config.toml
n_layer = 12
d_model = 160
n_head = 2
n_kv_head = 2
head_dim = 64
d_mlp = 320
vocab_size = 8192
activation = "geglu"
norm = "rmsnorm"
norm_place = "peri"
norm_eps = 1e-05
positions = "rope"
rope_base = 10000.0
rope_fraction = 1.0
qk_norm = false
attn_scale = 0.125
bias = "none"
tie_embeddings = true
parallel_block = false
extras = ["capped logits"]
init = "uniform"
init_std_qkv = 0.0348
init_std_o = 0.00793
init_std_up = 0.0348
init_std_down = 0.00502
optimizer = "adamw"
lr = 0.0019
beta1 = 0.9
beta2 = 0.99
weight_decay = 0.12
lr_head = 0.0126
grad_clip = 1.0
warmup_steps = 352
schedule = "wsd"
decay_fraction = 0.571
decay_shape = "linear"
final_lr_fraction = 0.0
batch_tokens = 16384
seq_len = 1024
doc_mask = false
train_tokens = 88660000
steps = 5412
dataset = "wikipedia_en"
MLP neurons of a small language model. Each row is named by its layer, matrix (gate and up: input weights) and neuron, and shows model dimensions 96-159. Each number is 50 + 15 x the weight over its row's rms, rounded and kept within 0 to 99. A neuron's up and down rows have the sign that makes its largest values positive.
After each neuron's rows, "fires after" lists the tokens most often just before its 100 highest values on Wikipedia text that the model never trained on. A number after a token or word is its count.

L8.gate72:50 40 42 29 87 80 37 30 63 66 50 37 56 76 59 35 43 49 25 41 42 30 54 38 40 43 61 26 52 65 32 56 37 60 37 45 66 38 60 52 48 62 82 67 62 55 45 52 49 65 46 65 36 43 71 46 54 33 51 44 33 25 33 35
L8.up72:58 45 33 42 60 48 48 33 57 18 77 68 60 32 39 55 38 55 38 40 62 46 52 39 65 62 44 41 62 56 55 39 61 50 50 36 37 41 58 52 69 50 64 56 26 49 40 49 60 38 60 39 61 48 16 58 61 47 79 25 66 54 61 37
fires after: "1" 25, "born" 11, ")," 10, " (" 8, "4" 8, "8" 7

L8.gate128:29 50 40 59 49 53 44 62 36 39 60 65 48 46 50 38 44 32 55 35 81 65 29 00 79 51 39 63 54 28 33 54 55 65 68 48 51 51 58 36 34 48 74 25 58 13 41 38 49 45 48 51 29 55 48 51 45 57 74 42 73 31 67 31
L8.up128:29 38 31 52 33 49 62 44 29 52 65 87 41 64 33 79 51 33 63 66 53 72 43 39 63 45 36 13 26 59 52 86 46 70 77 64 67 55 40 47 50 41 31 40 33 41 35 42 45 52 41 52 65 49 71 53 52 60 37 39 59 63 64 68
fires after: "-" 37, "\n" 27, " |" 9, " " 7, "0" 4

L6.gate308:52 82 54 41 44 11 70 62 48 60 24 00 45 29 35 46 48 75 11 41 32 60 56 46 52 42 36 73 44 90 58 37 36 59 50 38 47 14 36 42 33 43 63 50 55 65 48 59 44 61 57 54 11 27 52 45 60 47 31 49 34 46 38 56
L6.up308:29 53 50 32 50 24 89 56 57 60 53 34 57 34 43 69 52 59 40 62 52 63 54 64 61 83 55 82 21 50 46 78 58 33 34 35 50 32 44 73 36 47 47 62 78 64 76 42 51 56 39 51 35 31 22 72 18 65 35 87 61 54 75 43
fires after: " he" 23, " He" 8, " A" 7, " Co" 6, " an" 6, " O" 5

L5.gate119:65 58 54 55 49 76 39 27 37 47 63 99 42 41 37 38 30 56 51 24 28 48 51 58 36 38 59 41 61 58 38 35 56 63 55 84 44 68 49 44 28 47 48 42 46 24 52 40 55 60 50 14 63 58 46 42 49 24 55 63 55 57 71 24
L5.up119:39 48 53 49 69 62 30 46 41 46 28 69 30 61 31 47 31 73 32 65 46 31 56 43 69 63 46 95 56 22 77 59 55 35 61 56 68 63 32 51 57 46 47 45 53 45 45 49 47 48 58 59 38 81 46 17 43 42 54 45 54 57 40 40
fires after: "0" 46, "8" 14, "5" 7, "1" 7, "9" 6, "6" 6

L8.gate206:45 47 56 54 64 58 52 36 46 43 57 70 70 61 37 44 81 76 35 61 34 67 60 48 47 48 36 51 47 65 34 48 52 56 31 41 60 56 31 50 69 21 47 60 77 66 39 25 82 60 49 46 36 53 54 43 56 87 55 55 31 42 37 72
L8.up206:39 55 51 42 32 80 54 59 51 48 24 76 57 39 76 56 49 67 40 21 60 74 56 29 68 40 44 63 31 31 59 47 55 64 68 75 26 32 46 50 64 60 52 58 58 44 65 39 64 42 84 93 81 61 43 43 51 49 48 38 48 57 68 56
fires after: "0" 68, "1" 10, "9" 9, "8" 5, "5" 5

L5.gate35:63 55 66 54 65 61 31 49 44 37 46 58 66 77 46 23 42 59 51 69 22 28 70 47 48 68 47 50 42 58 45 38 85 69 56 49 32 68 29 48 54 59 53 50 63 43 42 27 70 41 68 34 61 39 66 51 46 47 47 32 41 43 45 49
L5.up35:68 54 39 56 63 61 58 58 58 27 38 81 48 33 41 57 56 64 34 63 59 48 54 63 58 53 33 51 47 60 21 49 54 77 66 64 70 50 35 23 49 41 27 45 64 27 43 24 46 40 52 27 69 32 63 81 60 41 67 33 58 29 75 63
fires after: "1" 17, "2" 12, "6" 9, "9" 9, "3" 8, "8" 7

L6.gate182:47 68 51 23 42 52 64 35 40 53 28 75 35 36 61 60 46 56 60 26 55 60 61 54 54 48 43 38 40 41 17 40 29 32 51 60 54 51 50 41 32 62 75 64 78 77 52 76 44 54 56 43 56 74 43 30 46 24 32 79 59 86 51 35
L6.up182:69 67 60 39 60 39 57 32 30 61 28 44 20 43 50 65 49 80 52 42 51 42 69 45 57 31 43 51 51 44 42 65 45 40 55 61 74 63 49 54 50 47 20 56 59 72 19 59 40 57 70 31 72 56 57 38 33 40 34 86 75 94 45 44
fires after: " F" 31, " W" 12, " C" 9, " S" 9, " R" 8, "7" 7

L9.gate231:46 33 34 49 43 54 72 71 20 52 34 58 04 27 18 51 33 50 27 38 19 48 48 41 54 55 65 67 55 65 53 43 38 66 66 78 46 82 39 29 33 10 61 40 36 47 66 58 56 59 70 63 45 46 61 75 54 28 61 26 50 53 44 50
L9.up231:45 50 49 72 47 51 38 35 56 26 70 61 41 39 44 52 60 37 69 74 69 52 20 59 33 43 32 37 40 51 65 46 37 21 66 15 40 51 38 48 36 61 47 41 36 55 48 40 40 42 35 74 57 39 44 25 69 38 48 45 56 53 61 76
fires after: "|" 68, "\n" 16, " Democratic" 4

L5.gate75:63 58 37 65 47 43 49 27 21 53 42 36 39 47 30 49 21 23 60 51 45 44 35 50 54 39 33 54 64 46 40 62 29 21 59 51 30 33 29 88 36 49 67 61 27 39 37 74 61 88 51 65 45 76 52 24 59 51 44 39 53 52 22 41
L5.up75:73 33 55 48 39 23 66 31 44 32 66 71 29 40 67 38 33 70 39 50 60 54 17 45 65 46 37 43 62 48 43 47 24 41 29 37 47 53 27 77 37 73 56 38 39 39 30 59 29 68 46 78 79 80 38 44 49 66 43 61 61 35 17 68
fires after: "\n" 100

L2.gate221:63 83 58 47 61 29 00 55 45 47 54 40 42 62 63 35 51 65 71 27 85 68 56 65 60 55 38 55 37 53 41 03 56 20 31 43 70 39 33 47 38 62 36 66 40 47 55 48 47 53 74 45 80 61 36 34 24 36 82 50 43 55 48 61
L2.up221:63 50 83 34 34 51 70 36 65 66 44 49 17 45 56 54 42 48 49 33 59 54 37 39 46 32 32 62 32 38 49 57 48 30 52 58 54 37 33 47 34 64 50 21 71 14 40 41 28 61 69 70 25 86 37 47 58 38 42 48 61 38 35 40
fires after: " |" 54, "," 20

L2.gate86:48 46 50 68 47 86 82 32 64 51 48 63 54 36 17 46 43 61 46 40 40 50 46 28 61 20 47 43 47 61 47 44 45 60 73 49 49 43 43 65 61 42 55 49 42 48 63 29 63 55 34 50 46 40 56 61 39 21 17 20 19 79 10 42
L2.up86:80 36 67 51 61 26 66 48 45 64 49 65 38 58 48 38 37 22 57 51 37 31 29 57 46 43 52 43 51 39 36 65 36 28 41 46 47 38 53 36 40 26 38 60 82 41 23 45 36 76 64 68 25 34 32 41 55 46 25 49 62 41 55 56
fires after: "\n" 100

L2.gate204:23 53 33 48 75 56 12 50 35 53 70 56 55 83 84 33 61 30 64 33 42 32 43 56 35 32 24 42 54 63 35 36 80 35 42 71 50 45 49 33 32 41 43 41 36 56 37 43 74 54 34 16 65 75 70 36 51 71 66 38 42 61 53 55
L2.up204:32 71 57 40 47 32 07 27 70 45 80 54 44 85 81 33 56 52 55 41 52 47 42 71 50 44 31 54 36 68 35 35 73 29 19 54 39 54 62 28 31 73 40 34 46 65 47 25 38 32 63 41 39 67 73 57 50 60 67 64 51 52 71 48
fires after: ")" 39, "1" 8, "8" 6, "7" 6, "5" 5

L8.gate224:40 65 45 70 30 45 52 54 21 62 58 50 56 61 31 37 45 46 48 37 76 53 29 49 55 20 61 48 28 17 37 70 46 59 46 50 86 48 27 64 48 63 75 32 31 55 54 71 79 52 53 51 58 35 53 60 56 33 58 44 38 67 41 38
L8.up224:37 56 48 75 34 47 49 60 62 54 55 54 51 55 64 74 60 63 26 62 35 62 59 57 45 48 20 39 24 30 53 75 36 38 46 66 65 61 73 69 43 69 40 25 68 42 56 62 69 69 45 49 54 39 52 33 84 37 80 30 59 49 50 44
fires after: " \"" 16, "-" 15, " " 11, ";" 11, " Mac" 5, " (" 5

L8.gate21:25 37 40 36 59 40 76 52 57 55 19 79 16 58 20 76 56 37 60 64 44 35 38 27 65 54 67 46 81 66 30 66 73 64 58 72 48 52 36 31 59 42 50 62 58 64 64 37 66 51 43 49 70 73 49 53 76 46 29 55 38 47 65 51
L8.up21:31 41 60 53 75 35 57 36 53 33 75 46 72 43 33 63 66 41 51 46 52 50 44 62 44 49 70 43 44 32 77 45 71 33 34 08 58 57 52 63 36 54 62 32 37 26 65 44 82 73 23 50 38 69 73 50 31 81 27 78 57 66 58 71
fires after: " the" 69, " The" 24, "The" 5

L6.gate275:51 30 46 57 66 42 58 51 43 60 38 57 37 43 66 24 55 55 30 55 65 64 58 27 36 34 27 25 48 43 33 62 52 50 56 87 69 62 58 25 35 63 42 39 51 47 33 54 71 42 54 69 49 74 53 61 38 65 64 73 72 74 33 47
L6.up275:56 25 53 84 40 15 38 80 65 47 52 67 31 84 23 79 33 74 59 43 57 30 55 42 37 93 53 44 33 49 36 60 68 16 28 66 74 41 49 53 47 57 52 63 37 48 48 70 47 44 62 74 57 48 38 41 38 42 39 39 49 43 48 62
fires after: "1" 57, " " 29, " |" 8

L8.gate275:44 64 44 30 51 49 60 44 55 57 36 46 48 36 42 70 44 49 41 28 45 71 06 29 37 76 70 53 62 49 48 57 58 66 74 56 53 79 30 39 59 23 67 39 42 25 41 54 78 67 50 72 59 66 54 69 43 48 57 56 59 62 41 49
L8.up275:51 42 46 20 59 57 50 51 53 74 48 36 33 63 56 56 32 77 43 48 56 61 43 38 55 62 52 63 47 47 61 23 58 62 47 51 42 40 55 44 37 61 42 63 59 69 68 39 80 51 78 46 44 61 18 58 50 60 55 45 61 58 47 44
fires after: "\n" 35, " " 30, "|" 17, "-" 7

L8.gate127:48 42 54 35 55 58 71 77 45 38 35 70 34 46 38 62 36 42 47 59 62 54 50 36 54 54 48 45 51 75 33 68 13 52 69 61 49 64 48 46 28 39 65 65 37 33 51 61 46 77 42 61 64 67 62 33 55 63 53 36 54 26 27 50
L8.up127:54 52 40 57 39 32 28 75 51 52 74 73 64 45 59 57 41 70 38 49 30 61 54 31 75 57 46 63 56 59 56 19 23 64 30 57 49 62 50 62 47 41 61 61 64 71 58 35 58 29 56 63 63 41 66 48 63 45 41 62 57 44 47 60
fires after: "\n" 60, "|" 10

L8.gate44:54 23 23 47 31 20 61 15 61 49 24 41 23 41 40 34 72 62 60 72 50 40 57 44 45 56 50 46 31 70 72 75 46 48 44 48 47 46 27 62 56 23 64 17 31 32 60 63 52 78 53 20 40 61 34 25 67 46 58 50 75 95 63 72
L8.up44:72 50 52 48 31 43 44 78 54 46 31 42 60 56 46 47 38 22 68 54 67 48 65 50 74 47 42 73 40 16 22 35 55 50 52 34 38 64 00 65 45 72 48 37 54 59 33 54 51 65 55 64 76 46 53 49 41 46 53 46 51 39 62 55
fires after: " " 46, " |" 21, "–" 12, "th" 7, "mission" 5

L6.gate64:46 42 13 50 10 44 79 53 32 71 35 45 38 45 60 42 34 68 27 11 31 62 21 47 40 58 41 39 63 43 42 53 35 66 61 65 41 17 37 34 63 57 92 35 58 39 36 56 73 84 64 55 48 46 22 50 68 27 54 37 53 41 54 28
L6.up64:58 59 42 48 29 49 60 69 53 37 78 69 39 23 51 47 46 59 33 18 64 61 18 42 39 54 52 36 44 21 81 53 44 60 43 42 53 47 46 46 31 41 61 48 66 65 57 41 35 37 49 66 31 41 30 41 49 48 49 40 43 22 42 52
fires after: "\n" 26, "″" 25, "-" 9, " " 6

L6.gate305:46 69 54 56 31 60 57 78 35 21 52 80 52 13 25 59 43 50 52 59 39 35 54 29 46 56 59 45 49 97 47 54 19 56 71 44 42 48 55 39 57 34 58 61 34 61 36 33 64 60 56 49 36 71 34 56 47 44 54 37 41 49 46 42
L6.up305:73 29 49 39 38 66 51 59 53 43 56 62 39 49 35 53 47 49 68 51 50 42 69 52 57 40 51 19 38 56 63 57 48 15 45 41 48 58 75 43 19 57 53 52 16 42 28 56 67 51 52 67 83 74 49 45 54 94 22 62 56 41 31 81
fires after: "1" 40, "9" 20, "|" 10, "The" 7, " the" 4

L8.gate176:43 71 25 42 32 65 46 63 56 61 60 44 47 52 55 64 17 47 21 35 65 55 34 26 66 50 29 60 52 50 38 71 68 64 78 47 57 35 55 74 26 33 72 55 69 37 33 59 53 52 20 39 63 55 26 57 61 42 40 58 58 38 52 35
L8.up176:42 75 51 23 50 46 41 33 46 37 56 66 79 72 55 54 64 30 37 45 37 55 43 54 27 61 30 44 45 43 71 64 67 55 09 22 55 40 76 43 43 46 58 54 56 22 59 70 58 74 29 52 46 49 53 57 22 53 64 40 06 37 32 42
fires after: "|" 41, "2" 22, "-" 21, " /" 6

L2.gate9:43 43 60 66 52 61 68 47 53 73 38 42 99 55 18 57 65 49 62 49 77 50 63 43 32 71 16 61 41 55 46 43 64 34 63 46 58 90 21 37 52 47 39 41 32 40 44 59 36 63 61 55 70 58 19 38 47 57 64 46 59 78 58 62
L2.up9:50 32 73 38 41 32 55 54 70 47 37 46 96 39 41 54 61 57 34 60 91 61 46 49 51 51 54 57 53 39 59 31 64 52 55 42 43 81 42 41 63 77 31 52 12 57 64 75 35 34 77 79 81 37 48 61 42 67 48 57 59 56 47 70
fires after: "5" 20, "3" 13, "2" 12, "4" 12, "1" 12, "7" 8

L6.gate111:46 28 38 41 75 42 70 44 48 60 32 44 50 61 70 27 22 36 71 40 84 45 46 53 51 61 23 42 32 48 02 71 56 43 52 63 65 38 36 54 42 58 44 31 39 64 30 55 54 70 71 56 66 65 55 31 49 71 67 39 74 43 24 29
L6.up111:28 36 55 75 32 53 51 69 50 31 57 37 47 58 22 30 65 54 59 50 35 63 80 27 40 53 58 30 45 20 70 66 42 47 48 41 53 44 27 50 53 35 60 25 55 29 49 71 58 65 58 64 61 65 35 28 40 45 61 52 49 36 50 48
fires after: " |" 48, " " 17, " Highway" 5

L5.gate100:52 55 50 43 42 85 35 60 29 32 58 53 49 10 34 66 43 76 55 35 26 54 49 54 70 52 52 49 59 70 42 48 41 53 64 69 70 46 52 63 62 28 79 42 59 52 48 44 35 46 61 42 38 56 53 65 81 33 42 46 31 76 81 62
L5.up100:76 28 60 76 52 69 59 49 66 44 63 58 67 42 59 64 50 38 63 66 29 34 63 59 46 60 26 34 43 53 37 56 45 63 47 67 62 45 50 47 23 45 48 33 42 47 30 41 42 51 55 51 51 38 73 50 63 31 42 33 44 52 24 40
fires after: "\n" 63, "-" 9, "unch" 4

L5.gate312:40 38 32 59 56 43 58 21 60 69 51 44 32 48 36 45 64 22 61 53 44 55 51 47 62 62 40 63 63 63 27 39 42 47 57 44 42 56 38 52 50 46 87 52 66 31 49 53 47 87 38 34 61 59 50 54 75 62 52 65 56 79 57 65
L5.up312:60 61 59 47 55 32 42 30 45 31 43 31 30 24 46 68 53 68 56 43 80 58 61 69 79 80 29 47 64 44 40 49 58 66 41 32 47 34 49 32 44 66 66 45 49 51 37 55 29 73 27 58 68 46 34 36 81 59 37 52 42 55 46 71
fires after: " |" 100

L6.gate96:52 59 34 56 50 22 34 38 51 48 56 31 42 65 45 39 66 67 82 67 53 62 64 51 69 67 33 59 45 43 12 29 55 41 50 37 62 50 50 38 50 49 89 43 50 43 31 52 47 75 49 28 58 65 48 49 59 55 87 38 63 68 63 33
L6.up96:75 46 50 50 37 45 35 61 50 62 30 44 48 29 65 43 54 39 53 77 52 17 71 41 52 59 50 69 49 29 33 76 42 63 47 51 56 58 36 50 63 59 46 48 25 96 44 39 56 39 70 60 23 56 19 65 42 52 71 44 70 58 57 54
fires after: " |" 71, "---|---|---|---|" 7, "s" 4

L2.gate178:49 58 42 37 61 45 65 36 57 50 48 33 45 32 22 75 27 59 47 32 60 47 48 29 32 80 32 40 56 35 34 37 54 61 70 65 70 41 29 62 43 52 46 37 42 57 21 67 91 50 67 37 53 67 51 54 58 67 54 30 60 54 48 38
L2.up178:41 59 62 53 48 53 52 57 50 33 54 34 51 25 38 46 43 47 48 48 32 50 49 72 29 65 50 78 34 53 59 30 46 67 57 53 52 40 19 64 35 71 24 53 54 61 78 37 70 43 66 23 64 34 62 57 56 55 36 53 47 43 57 55
fires after: " |" 26, "-" 13, " the" 8, " was" 7, "der" 4

L8.gate74:23 76 36 56 50 69 74 52 64 41 61 71 83 28 50 56 67 83 43 62 72 40 73 46 53 40 42 28 55 55 53 65 46 34 55 45 44 54 20 42 51 29 90 33 65 48 33 47 59 62 64 92 71 65 45 48 46 70 47 55 60 36 36 37
L8.up74:36 43 62 88 46 32 52 39 46 61 46 61 32 56 57 35 48 44 61 40 34 51 89 46 60 75 32 73 44 37 30 39 71 45 66 77 72 41 76 52 47 55 37 40 60 42 54 48 34 63 65 56 43 89 41 52 65 54 24 50 31 52 63 80
fires after: " " 84

L5.gate184:38 56 46 49 56 62 70 40 55 44 69 31 46 20 48 76 50 42 30 62 69 80 38 42 68 45 56 78 30 45 41 54 38 30 57 48 30 57 67 44 19 56 52 64 47 34 64 59 59 76 61 44 35 35 59 69 44 57 48 50 61 77 65 30
L5.up184:74 93 50 42 24 68 50 46 53 77 72 49 50 54 65 51 57 87 19 60 68 50 19 46 43 43 36 56 52 63 20 38 85 57 66 33 49 42 45 29 12 59 60 36 56 54 45 46 50 51 67 77 48 44 36 58 55 54 84 45 62 43 64 35
fires after: "," 59, " (" 13, "-" 7, ")," 6, " " 5

L5.gate94:45 58 38 63 28 71 48 59 21 42 54 59 31 21 46 51 40 56 32 35 36 81 50 16 60 57 40 47 59 37 53 35 39 48 66 72 47 59 40 66 35 34 64 37 58 75 47 42 36 64 70 62 30 48 39 28 61 26 29 49 75 58 53 44
L5.up94:59 53 37 41 49 47 50 11 57 73 65 51 30 66 32 30 32 33 64 45 50 45 68 44 66 69 30 61 43 74 36 45 41 46 57 59 52 27 70 39 16 18 27 50 65 53 57 41 51 51 51 23 24 26 26 46 39 39 70 44 41 30 54 23
fires after: "\n" 38, " in" 9, ":" 7, " the" 5

L8.gate116:42 37 33 49 58 49 69 39 34 71 41 65 46 54 27 64 52 41 46 89 50 63 43 48 65 68 33 49 40 55 29 45 46 25 74 77 62 76 36 60 56 58 82 57 45 43 74 49 44 41 64 43 46 83 65 47 59 44 61 56 41 64 61 57
L8.up116:64 39 16 77 46 79 75 48 42 62 46 46 51 43 30 61 56 65 40 47 64 43 42 45 40 54 71 78 49 33 73 52 40 71 46 47 10 59 48 36 79 70 38 34 61 48 59 47 47 47 55 53 42 41 25 71 47 40 61 67 58 39 52 69
fires after: "|" 33, " |" 28, " " 8, " Total" 5, " No" 4

L6.gate267:56 61 49 20 61 42 45 80 30 67 53 36 60 83 79 46 39 57 40 52 67 72 51 30 35 52 36 67 36 40 21 42 59 24 66 39 53 59 59 33 30 72 44 53 65 65 67 48 62 45 54 49 56 64 45 72 22 47 60 56 58 56 37 41
L6.up267:29 56 27 50 46 29 33 37 63 35 53 48 09 59 52 56 54 45 42 21 33 50 38 54 69 34 51 34 47 34 55 81 40 56 32 41 57 58 26 32 61 78 48 47 39 68 43 66 39 52 65 78 45 58 73 48 36 46 48 40 39 35 09 51
fires after: "." 37, "-" 17, "s" 9, "2" 4, "L" 4

L6.gate307:48 56 70 50 61 31 67 56 54 22 46 61 88 27 73 36 34 47 47 39 68 60 42 23 54 46 62 36 51 61 45 45 38 62 67 25 76 62 42 61 35 60 60 53 45 12 38 39 63 66 46 43 46 60 42 71 70 32 48 36 32 31 34 31
L6.up307:41 37 32 50 61 36 59 74 50 49 38 61 45 66 99 45 30 64 44 44 59 41 38 23 66 41 37 22 27 79 46 63 64 52 57 44 58 53 70 38 14 52 46 60 56 65 50 55 51 62 57 45 75 39 46 77 54 48 34 32 47 54 31 42
fires after: "1" 37, " " 15, "2" 14, "9" 5, "4" 4, "," 4

L8.gate191:65 56 50 52 48 44 49 51 58 39 35 34 51 62 36 63 64 65 68 69 59 48 46 36 72 66 49 57 65 58 48 67 25 56 61 49 65 54 19 51 46 33 84 51 59 57 49 68 37 58 59 47 49 40 53 80 61 43 48 54 31 68 42 59
L8.up191:64 61 58 66 20 30 37 42 52 39 62 10 64 42 69 39 33 42 74 39 46 38 56 44 46 33 41 24 54 46 55 50 68 32 58 48 36 48 43 44 69 99 72 49 61 86 42 40 56 43 43 65 46 41 22 42 46 48 69 56 64 82 65 64
fires after: " |" 55, "," 5, "s" 4

L5.gate122:53 54 40 55 44 80 55 34 46 60 30 43 44 55 34 70 63 54 56 72 34 74 75 28 25 67 36 71 72 56 51 64 49 46 65 55 53 66 57 55 51 35 62 42 40 32 53 72 66 45 67 13 21 81 51 49 63 47 38 73 49 79 77 35
L5.up122:45 92 57 54 43 73 74 24 26 65 48 47 51 39 59 55 50 40 78 43 38 67 34 48 36 99 17 45 43 84 76 64 62 46 52 30 42 49 55 67 50 29 41 36 48 42 61 39 59 60 58 51 61 53 56 44 51 09 45 57 74 53 66 48
fires after: " the" 29, "|" 22, " was" 9, " |" 5

L5.gate127:41 24 29 59 56 39 54 67 57 76 39 38 55 31 54 52 65 62 37 69 51 29 53 19 62 80 41 54 52 69 61 35 54 55 60 71 42 44 29 43 44 41 50 51 64 34 36 76 55 38 72 46 40 59 20 30 55 24 62 26 46 58 47 27
L5.up127:40 52 59 44 41 47 30 39 71 66 49 66 58 71 71 54 66 55 56 58 60 22 55 42 66 72 52 66 40 52 68 30 65 44 31 55 86 61 42 54 66 52 50 46 38 41 48 71 50 41 50 57 52 47 68 38 49 44 49 24 81 43 50 67
fires after: " |" 78, " " 12, " of" 5

L6.gate147:44 37 56 60 53 44 58 35 52 21 27 64 41 38 47 59 47 89 43 37 57 55 14 45 48 70 39 50 73 64 56 45 60 31 71 66 59 60 16 52 40 72 76 33 49 35 50 52 49 71 51 58 61 54 42 52 69 30 52 43 35 52 40 51
L6.up147:67 18 64 55 57 28 64 79 51 17 42 49 35 39 56 44 47 62 58 35 28 55 58 45 51 55 29 04 51 58 43 51 42 71 48 43 45 76 51 66 16 70 45 44 57 61 67 40 55 52 61 59 43 67 20 30 48 34 49 55 37 38 49 38
fires after: "\n" 57, "-" 20, " " 4

L8.gate254:59 31 19 61 80 57 47 47 59 50 47 61 40 56 45 53 40 34 45 41 36 54 32 29 46 49 45 45 52 57 40 73 60 41 66 59 42 55 42 71 64 34 87 56 39 37 42 69 72 63 69 30 61 71 72 56 53 26 35 25 53 63 36 54
L8.up254:51 44 61 20 19 89 43 67 53 40 55 50 35 38 28 38 17 32 49 40 72 51 65 53 31 61 41 10 53 28 69 68 67 42 49 43 26 39 53 69 52 45 54 51 46 34 53 51 58 36 27 39 50 49 62 52 38 64 40 48 47 36 42 53
fires after: "0" 17, "5" 11, " |" 11, "9" 10, "3" 9, "7" 6

L2.gate160:40 35 47 50 49 50 46 54 32 53 70 54 67 69 32 58 65 54 47 36 31 40 68 38 29 63 63 58 85 61 55 83 49 27 49 66 29 67 40 52 55 59 85 59 57 64 55 87 72 41 32 48 50 67 55 56 48 43 61 40 62 79 53 35
L2.up160:53 46 48 66 30 59 52 46 50 48 42 47 74 54 60 48 32 32 84 48 43 51 54 49 26 66 81 55 78 41 60 53 70 32 46 48 34 69 47 62 70 60 83 58 52 40 61 72 32 28 43 58 91 73 62 79 26 49 34 49 52 46 65 42
fires after: " " 53, "s" 6, "cre" 4, "ash" 4

L8.gate317:44 77 50 57 42 32 49 59 39 31 28 55 42 67 62 44 58 55 57 50 50 58 67 32 42 59 45 57 41 32 48 29 67 55 47 69 79 50 43 29 76 51 67 37 09 50 33 63 71 55 52 46 69 58 27 29 49 44 47 23 66 73 76 65
L8.up317:66 72 53 48 56 59 45 77 36 72 39 84 49 54 45 60 42 43 58 29 58 40 23 46 29 53 66 18 44 41 54 45 70 48 41 49 40 52 55 43 71 54 46 71 34 80 38 50 41 34 49 53 64 45 63 79 58 51 50 46 43 43 47 53
fires after: " " 53

L6.gate130:60 43 53 56 56 40 57 69 36 53 43 42 43 47 47 18 52 59 66 58 51 76 57 48 50 40 40 67 48 38 20 55 33 23 72 50 26 82 42 60 62 70 47 31 52 35 42 49 54 76 81 33 37 66 68 65 42 57 99 25 60 63 69 45
L6.up130:61 31 63 51 68 55 66 45 78 32 38 55 46 74 48 47 47 57 53 65 74 68 55 58 24 70 18 92 27 48 34 42 73 39 48 49 49 47 32 43 39 70 37 22 57 44 42 55 51 39 66 36 67 53 44 58 33 76 69 48 50 45 45 57
fires after: " |" 40, " non" 7, " self" 5, " anti" 5, " co" 4

L2.gate219:57 37 47 67 65 68 62 34 53 50 34 53 36 49 29 52 49 37 77 64 61 37 43 62 35 43 37 44 34 54 52 38 61 28 46 63 47 48 53 43 40 63 67 44 42 31 48 51 46 92 29 34 71 71 40 42 69 69 26 55 54 73 56 77
L2.up219:56 50 79 45 55 61 71 47 62 60 36 71 30 53 51 62 50 44 74 66 70 38 47 73 58 46 28 49 42 50 62 46 67 18 35 48 61 59 55 38 20 62 48 39 43 20 48 72 40 61 32 41 75 72 40 42 68 75 18 43 49 66 61 65
fires after: "7" 14, "9" 14, "3" 13, "1" 12, "5" 12, "2" 9

L8.gate278:44 32 40 56 27 55 44 65 40 44 48 37 46 54 28 65 61 47 58 30 58 73 43 40 76 37 30 34 57 46 43 36 40 63 66 54 48 64 62 45 53 37 71 74 22 31 55 61 54 46 23 43 63 47 45 67 69 31 46 31 37 39 39 27
L8.up278:63 61 51 82 37 69 84 39 58 70 54 39 41 47 38 17 37 34 46 78 60 49 64 46 30 59 45 55 29 41 53 72 31 62 65 46 78 61 64 50 48 69 55 46 57 09 47 46 54 33 73 71 76 46 48 35 64 28 37 32 24 44 47 54
fires after: "\n" 28, "|" 17, "-" 11, " W" 9

L5.gate57:42 27 10 46 60 52 63 46 50 17 49 50 44 55 52 24 44 46 46 58 32 52 60 27 41 41 55 70 64 58 53 98 47 50 70 78 41 40 32 45 52 34 58 55 61 62 47 37 35 65 69 36 37 39 63 53 75 47 54 65 35 63 44 48
L5.up57:54 29 68 44 63 52 38 89 61 35 42 68 43 74 69 64 85 87 60 76 36 51 64 51 46 52 64 42 50 15 82 46 62 32 57 40 32 35 34 31 59 55 51 45 63 16 61 44 45 46 41 43 34 61 68 31 52 59 38 63 96 38 50 49
fires after: " the" 32, " in" 9, " a" 5, " National" 4, " A" 4, "-" 4

L8.gate297:89 59 47 46 11 42 53 52 49 34 53 72 46 53 38 66 63 60 76 54 49 61 36 48 44 56 40 48 30 23 48 34 20 46 73 35 39 54 61 60 55 41 57 44 74 36 60 46 36 57 25 64 38 77 35 41 55 28 50 48 57 32 61 44
L8.up297:64 61 50 52 32 64 55 44 49 38 32 69 54 67 78 38 18 39 43 60 46 34 36 67 55 40 65 41 28 33 43 35 41 62 37 60 44 47 38 39 63 73 46 52 41 31 22 55 23 37 53 70 32 95 51 34 30 58 57 52 67 44 45 60
fires after: "\n" 30, " in" 11, " for" 8, " the" 6, " on" 4